Weights of a small GPT-style language model, trained from scratch on English Wikipedia.
Size: 11 layers, width 512, 8 heads of 64, 39.3M parameters.
Architecture: no biases in attention or MLP, tied embeddings.
Training: a variant of Muon for these matrices, 590M tokens.
MLP neurons of a small language model. Each row is named by its layer, matrix (up: input weights; down: output weights) and neuron, and shows model dimensions 352-447. Each number is 500 + 50 x the weight over its row's rms, rounded and kept within 0 to 999. Numbers have three digits each.
Before each neuron's rows, "fires before" lists the tokens most often just after its 100 highest values on Wikipedia text that the model never trained on. A number after a token or word is its count.

fires before: "-" 39, "\n" 30, "|" 21
L6.up1547:495499491494492492471501431521459518535497542425580534539510527460586524488506417591608567485558493550480508593414516460460531513486480519507581508519437446511583520531514568473490603525455585580513421485512439521479520476540490510464431548586475503539477542492473486532637411516577493414
L6.down1547:508398463470489425399606558512491492485450461470491477568580515477424526509537443447475631486545552547561483539444494373579563557428536442584498482493460605455529524532586496510519569505419522542437442535504538515515570445496495527478591545543522470493460449432540575512484520531554499480

fires before: "\n" 81, " " 4
L6.up1029:472519522461437496560556515521515450483559421530510607511491505501539463483410480460551451520457485513569470505413431500516493462471461439417493430620505504501453592451491536499459494528486504523559476539465507429517455529475587524514421513587448457474490566423525606528492477530624493432
L6.down1029:453499544526445478538451570384580514436517548429479534476451546560573475498510420519420451503582479503446545494481493449543469527513578467544479488543521487525500486509487507453545416577327544575541461571533482571530536378372537527499450566525604505494317494391469481554494574572472496446

fires before: "\n" 90
L6.up1288:479461489474485532586545479476438500452531439573430538506438549430531397536506447546566496476500441577466478514515507550470477506549501473381484421504372557440561481522447637538423477491513445533587489590510498539553488532505486518485490500579453477512474597556509527458486546553522404498
L6.down1288:417425490496485403527519510544486557557457489506490462462621432531443450475527494525438492614602472465487462527456438475530526477483530491519527488420506551447514478521581436455527439459473611427521474476469449462486470353485513438522487461540534526550385451543591546556425517554543451426

fires before: "1" 15, "0" 13, " |" 11, "2" 10, "5" 8, "4" 6
L5.up1019:563496476501546510569538474547535515376510559526523464474487540417540488429492497538538477403388522509516444497427537468533515442499534511470517491448548503486518454466416563523371445477585509495400458507481470511532581385517500438462477477557560383505536452503564508481579505473489543396
L5.down1019:515450520550589464572498521559465479485527456496484493402433490448482504464495491461527480454570484598532485483488502503470430407493506459481496624549547430481494449439445514647588509452596560442538559449475459504554527547463503465509567427569619469501466471525453524520552530504514515522

fires before: "1" 28, "2" 27, "0" 5, "3" 5, "9" 5
L6.up972:539459488448500499422590497515527536480552530455473470505476467526432536437604503484414464455525602529489385494546520472586404571557522513511485491411460526507525520516556515517497387443546415437424481532489557490494590562474494416569532573518469408529503548568459510594531518485408426519
L6.down972:524545566467464437511497379460513473513530526519530524473546456543565539524520494325531526578470457491518573563494446488462583479468546604510523510440468535573478485454538486544489435488465481329473460516558471479456419587524500607556604483426455526599428517536462503485543548515447478452

fires before: "\n" 51, ")" 6, "." 5, "|" 4
L6.up520:523460426524544554411521574500498504453405455452510524418503574550551526497544459490519499539461407465480420478463544465528534567595414416439595452514509508499498480467579512524507490507471553529486437400548496454475471576488473538393473469446450483580472518586486509504480494583587614559
L6.down520:470499455592504517527535611515469506483492527468583489532538563536434530548450432490580486493527536496438472612474559492440524558481481460439472431565527556447544475523590439599531495535438497503429478538488546451437563489541378511530518469491432497485439515418566458426574500553490498499

fires before: "1" 15, "2" 14, "4" 12, "0" 12, "3" 12, " |" 11
L5.up1351:510511516442486440538455470464586450483524476499506490463479463529531444465534508498543435587505492434519474487501561450462439453534491555460478533606534468487547536531363571452421524440482476493466526468415491469472473465529517438474463507504463524418619383456429521523503600525484547515
L5.down1351:554487591521527416451497482604492575500593466526555607460419509503502562486458439530528494545526599463439464455493538485479516447396463404458525464511544526408443520490394524494517456554454491485422461549495591585551465517507498540473452466500473469500579480448484497515440476565546545438

fires before: " |" 49, " " 8, " Candidate" 5
L6.up1308:468520508525501459512516614492524533533483518564483573446586462552468502486529472520472533505470417403509443469653456400549499586490474466534494498479448505564418557504444515462459551493483502454414494535594546505410496545563585511506489490489551454517537540429506515568536498566507476502
L6.down1308:513456501553466466500441491531511500602571543527543558573558526455523524444513523534563478535424459423533474461492460502480469502447366532563440514579548499546461579509520475509558448471470589521477541611543513456556456419549574505530553527562493497414591524533541477542422555513439503560

fires before: "1" 35, "2" 25, "3" 7, "8" 5
L6.up1906:532516509534549486507481549567537538519597500539547535507574567505524559523553497484454533494549532535464485622468496442450452424443500519554513490458531544528509497580514601515543422442451440436452556507396403484580520505461492392517512422482498495465403560506457527529510439420435449467
L6.down1906:483481488453590500410573418441487514511453498564426503496486576507496576527474424603509507535464496494528593530526484516463406587500608519574479468571529532494468456675540418536504489480527525590490577569510508518492486583501508441504524586532532483536512476539447618452471509446584550466

fires before: "1" 29, "9" 25, " " 19, "8" 11, "0" 4
L5.up1992:521468484505462497545572419536504547564524572503444550550431412525518473523573473496437341437489444497479493482490575394417538548547371453546473527581432463559503463598444566406514511507521493531533480512485529412401570518483457438535474599606458549526525501507487470540501528438500511495
L5.down1992:459469627506597494480482583596518539499577455515425585630489457516502543552499468414476450469521474396500537554517546509456507390472538551484513472522435483442421519410436543548523466486378583540562513582380556497428542438528469391545423480394486531566478432571436477479524479518461469513

fires before: "1" 26, "2" 16, "0" 9, " to" 9, "9" 8, "8" 6
L6.up378:619511550458534481462501534521526569527511480552462515443501526469470507559452472455476543501483472496506403588487516517533496592505454497439501588477517455460471526533514520506499462451538423471464561485570540531503443559554507451533458562442505488470539542476520511442512547409459507515
L6.down378:543508399543552474563561445565487611460440423482517537422508487434488512514470471513464506413486555526550453520518503440435541488476582576484435459634509569445545473468597459597479489492501529472450569537482461555476497586445577452499584492410577461533529502540567509440552411608517455480

fires before: "." 49, ")" 9, " (" 7, "8" 6, "0" 4
L5.up390:418414480467521478490517481574370686450569493499582549454476545544513429443496488488414433445504518545483541531414430517487484563531449446489528444426473462458504536596489458494483514483413369585615531570547556547488460470464537556537454462578499540506425514459424514559498501568412452439
L5.down390:488480522489478375517502539532505530444562580451541456411556528554552453550471425479444488501550495519461524451478474462515510453501457497496524469489487503493589579538487557530615517511456546496514553552468464516441528352488510523514495520535442567550433547518476432509556532515583388448

fires before: "\n" 65, "|" 15, " " 13
L5.up1812:471486569498493520568527552546497525519494493600490536415494529562513467569535436534528501471498535480508447487579483454536496497418502461451523508529517445527601490455508597423509541686521552477506467497525488515379513540436498554441488467494496430510485571530510522530528522483563581460
L5.down1812:494440412461547540505578616615535435451534464535467520464514508447588424611646514523502447490493419475517526494529530368399495438449520510505552455507544531606492543573487432351499477580412481497467525584468510512502587452472488617374451527440521435476370501472523476520466477508391501460

fires before: "\n" 39, " " 34
L5.up1159:480546454543465585521511439409539573526491467534500554470470491535554428586526490434439480450551462513436512417593466498521617514490395497532528487486539524481588462472578594458413491480525514514456496502423547496470492471514552527461490490564452453497536524493416517492516512477560498464
L5.down1159:553440479511525520521438475571556470475471485515512424534530514514446494593516502448459492442407508499501571429535534452448516482492463520499457489469504504609514496560514507389577518465572471449450498527482568485536520477525539538497488512461384540474552448437536495394432439559386509472

fires before: " |" 67, ":" 6, "s" 4
L6.up533:447513497516511460532492521493464529538417576522492512403469580487556499453479541518543456418434504405511448539489476380539492548439493579511467431486429550548484532478432583529415587575553486547459550475562510516571455446544516444528506444552592498488504599501522533473540439515606489541
L6.down533:425418399486491517493524465511525591556494582447464500515629625523522512477461460394511474515466497496562521448456476499456479523399473487547444460534611509459491414516503546564518474406443446550509455563556495531439567541544530509528496534423486421483537513480558469495546490545444563513

fires before: " |" 19, "0" 19, "2" 12, ";" 9, "3" 8, "1" 5
L5.up1283:499561530552431454477539485481602479556539443548543463512522506434461406508505423572516324464423433545463442518443450631470451572456542455491544429512486437477528410539545553546505476478533465487406439514534453558640518492511488563477610474449473483473512434511407516468596516456592479500
L5.down1283:536497543419529577493485550467585443496525477593452478473464596450524537533470535459525493441532490483498551461481498442464478434531521449468501482567461502518479532475481442503469490520599530473540481401526496442463479555565524442528501468478544577518576465455495589378489580478515485496

fires before: " |" 28, "%" 24, "″" 14, "1" 4
L5.up1131:468499509495474460579524412453493463490514424466469528539551465512491466415554563549475501497486487476528454549562455477508464495441405411463516468571503484481514418566525501502546531540592537396468616562532524519527444539581473514510543450470472536484483477528502418571465459418540478483
L5.down1131:446399458545546391575496448519507500607560563563462465561602489417550431535521494520460492538546556491517452478464488482573471598481512484458629486503456406455525530522540471545379484536486594464569441548529518449560500471481509506416444582460475459555473515536460508519427539546529534527

fires before: " |" 27, "1" 13, "0" 11, "–" 7, "." 5
L5.up59:377424482492500406500353484554524466538434491496505533527466567506508470420599551548502576496456467486452501440609390415505482404476490521524483503517413481546496561553461552564483460531453452450503528468501403500467414628458453438512493512487512484475478577487499507552474507473498511487
L5.down59:491446473485472566461453378541432486496564492565510528601409590574570527570528493486583463418499538537589501473456526470465527463455590437479518508484543559516511500599539596525482559464466550478429552453533499468489521517466524589431407464483527444447487462534574465488448588560507523440

fires before: " " 45, "2" 20, "1" 15
L6.up736:558530500478519384456497417545508623509599465496584500507456484445459500551536514494590512484531522468540563323625439479507550513516514520431381537593487420475570525533442578440525482480450484471421474496496516450525514524439496487525471492500442434499579503483499409504467559435419415472
L6.down736:410533598559451420523531404563529514509484444595368465530476504499608499502543484485496548541437554484533421539521475486540480473510471474420539505478445541533524494539536490524521520466514483452648491560476540549517424463459589492456465546470569418522424475515487382482474452467469539512

fires before: "1" 25, "2" 17, "3" 14, "6" 9, "0" 8, "5" 5
L5.up27:417517506578591469570519482474452589574515551507589496432501536434408498529546472561517456510578499439434466474546435611468466572456514511482472501517526495487612481490523451471604502520534554475480490485535436477506410623499530532441521492572573450459435537606514591447511503495501468509
L5.down27:505420486499554423476548528487462388510480484542458466516505516392494428510534538444527491461417504527488513498453444547495568457352446429499531447500457445571533532469656448445425461537584477499513462536565481565489594552443506477530538501508524436485489456526525624556494435461563506444

fires before: "\n" 64, "-" 11
L5.up1721:404494495502520519534498465528497450457505464508536603420447564509473495411378495552525516423519514440417527466518440470517484539477445517483556446599465465597460531445576599504458481547512421486527470393443523511390461443565592382507454514522338520535479532467530534590471501482588455492
L5.down1721:387492530481420584565572466488463505507596524431432463547450475573533451502555433539511527456575445581475477545494558521526456463458591451467449526479429549437550533488518573421530442568495577494582544525508445429549456382497374491469462492482532486422351465515458531555458550577531452452

fires before: " " 51, "1" 7, "2" 6, "3" 5
L6.up665:500482518438471445586524530558533406575558469521467463522470437470433501491586437531563454587450446474511549575538484446457550523617471463417413479572391484521441535424508574479435498451502454480477425572443534395459575462544530523497490577479455372505521481505553476467561396401502447497
L6.down665:548553567411485423432462569548564481518585474523492416611433545560423474559475494450491538498495456427602461559540465499413516478543482515554495538529432513561472552415558603597508514422458508497431552522477552430525603448503517480416444553482463395582423474503515513466543421529488541502

fires before: "0" 22, "1" 21, "2" 10, "7" 6, "8" 5, " |" 4
L6.up538:495512539462485463526557458546543485468529471470453491506615592553432543476622499476476546383532458462535556480565531430528564484571480495538460493445551484497464414500518506532494508457551519494576504478564601437422437502458412504475539568473527478509485463389491435385481498515582455519
L6.down538:497533439526550466481495497489600585542485507436518529486585402497568472535548489433559470468471519511437496546511489569453600369377491513487445451523491495504502467488544434489405413475435561578581490412484467540451582526424503427512446505487530595498499534494458485515513525591470429466

fires before: ":" 59
L6.up392:467606575533547469531505392515455510534509576530564458509477531553535495456392533563456471587385404519474495461524510395510444524489472520500502388426509563539504534502467570489439504487514477601609505568451423467557496418537508489472562507425558542474465570491633574500513509553468503461
L6.down392:525467533519455453514517489406489540429545513591489516515539492545458437424467578545414521550465510453554502430498524411435554466436446525546484402497509562501489556458565509485471387394549533613584495538538508536478520459516551428440557512435500495469464409475547603469491560393424543481

fires before: ":" 65, " the" 6, "1" 4
L5.up525:482571520630527462522451517553496560559512512496583445452576513530546501496501581548531434532499466513534563389481479484486443578498533488490548470577381564453423535531408519510599541382458528515501525453501476498551575498585527449465518489430500424512575464515542494559497525508510491434
L5.down525:486414486504533472409536521501448503454590574488469465576582509551464521550516561547418527457534477450511524525462439400601547469436534493488474514500503541539415501567560531526467491495545534468521502528495528605491533447525434526463550446534577543454590525523547575449578492509368512419

fires before: "." 19, "6" 12, "5" 12, "2" 8, "8" 7, "0" 7
L6.up258:453535533544553437458525497444507485526518482524494472493490526489528466538502470413518447516488622481401521522556506490537564475443513533460554472600599505642540557519519612486415507512498500491502442552587514477473520584471463509526520528506505556541443541564546521434490563472482553533
L6.down258:550436508439495552490486512595469397411490512573460491459447570505418437518509570537492515408507446420537550492529506520511462633467517374466505551418504499432500579486638403566504469505598534576450489496469543512452526536531588496521589574438477533516494445415539572509484554454426511569

fires before: " |" 35, "|" 10, "|---|---|" 6, "%" 5, " " 5
L6.up395:542443597613408460553532492499629538643500474480505526430449548395513534491483552515567531528495508469559533598528416490581383366485474547419447583397418531511451511500515539443533483481442492488532503516523509511520508477427521540555476469475557526568556452565565515555419503444486449459
L6.down395:465511535581558507576461545597533464556422492681496571546494512409555562398557497472483489519592400434543565480550519494523404493449566400475534523455517487539460452507459462554486487425530553521517508455568539540441486544529612533522445508444482547508456441442543564432494545548528559559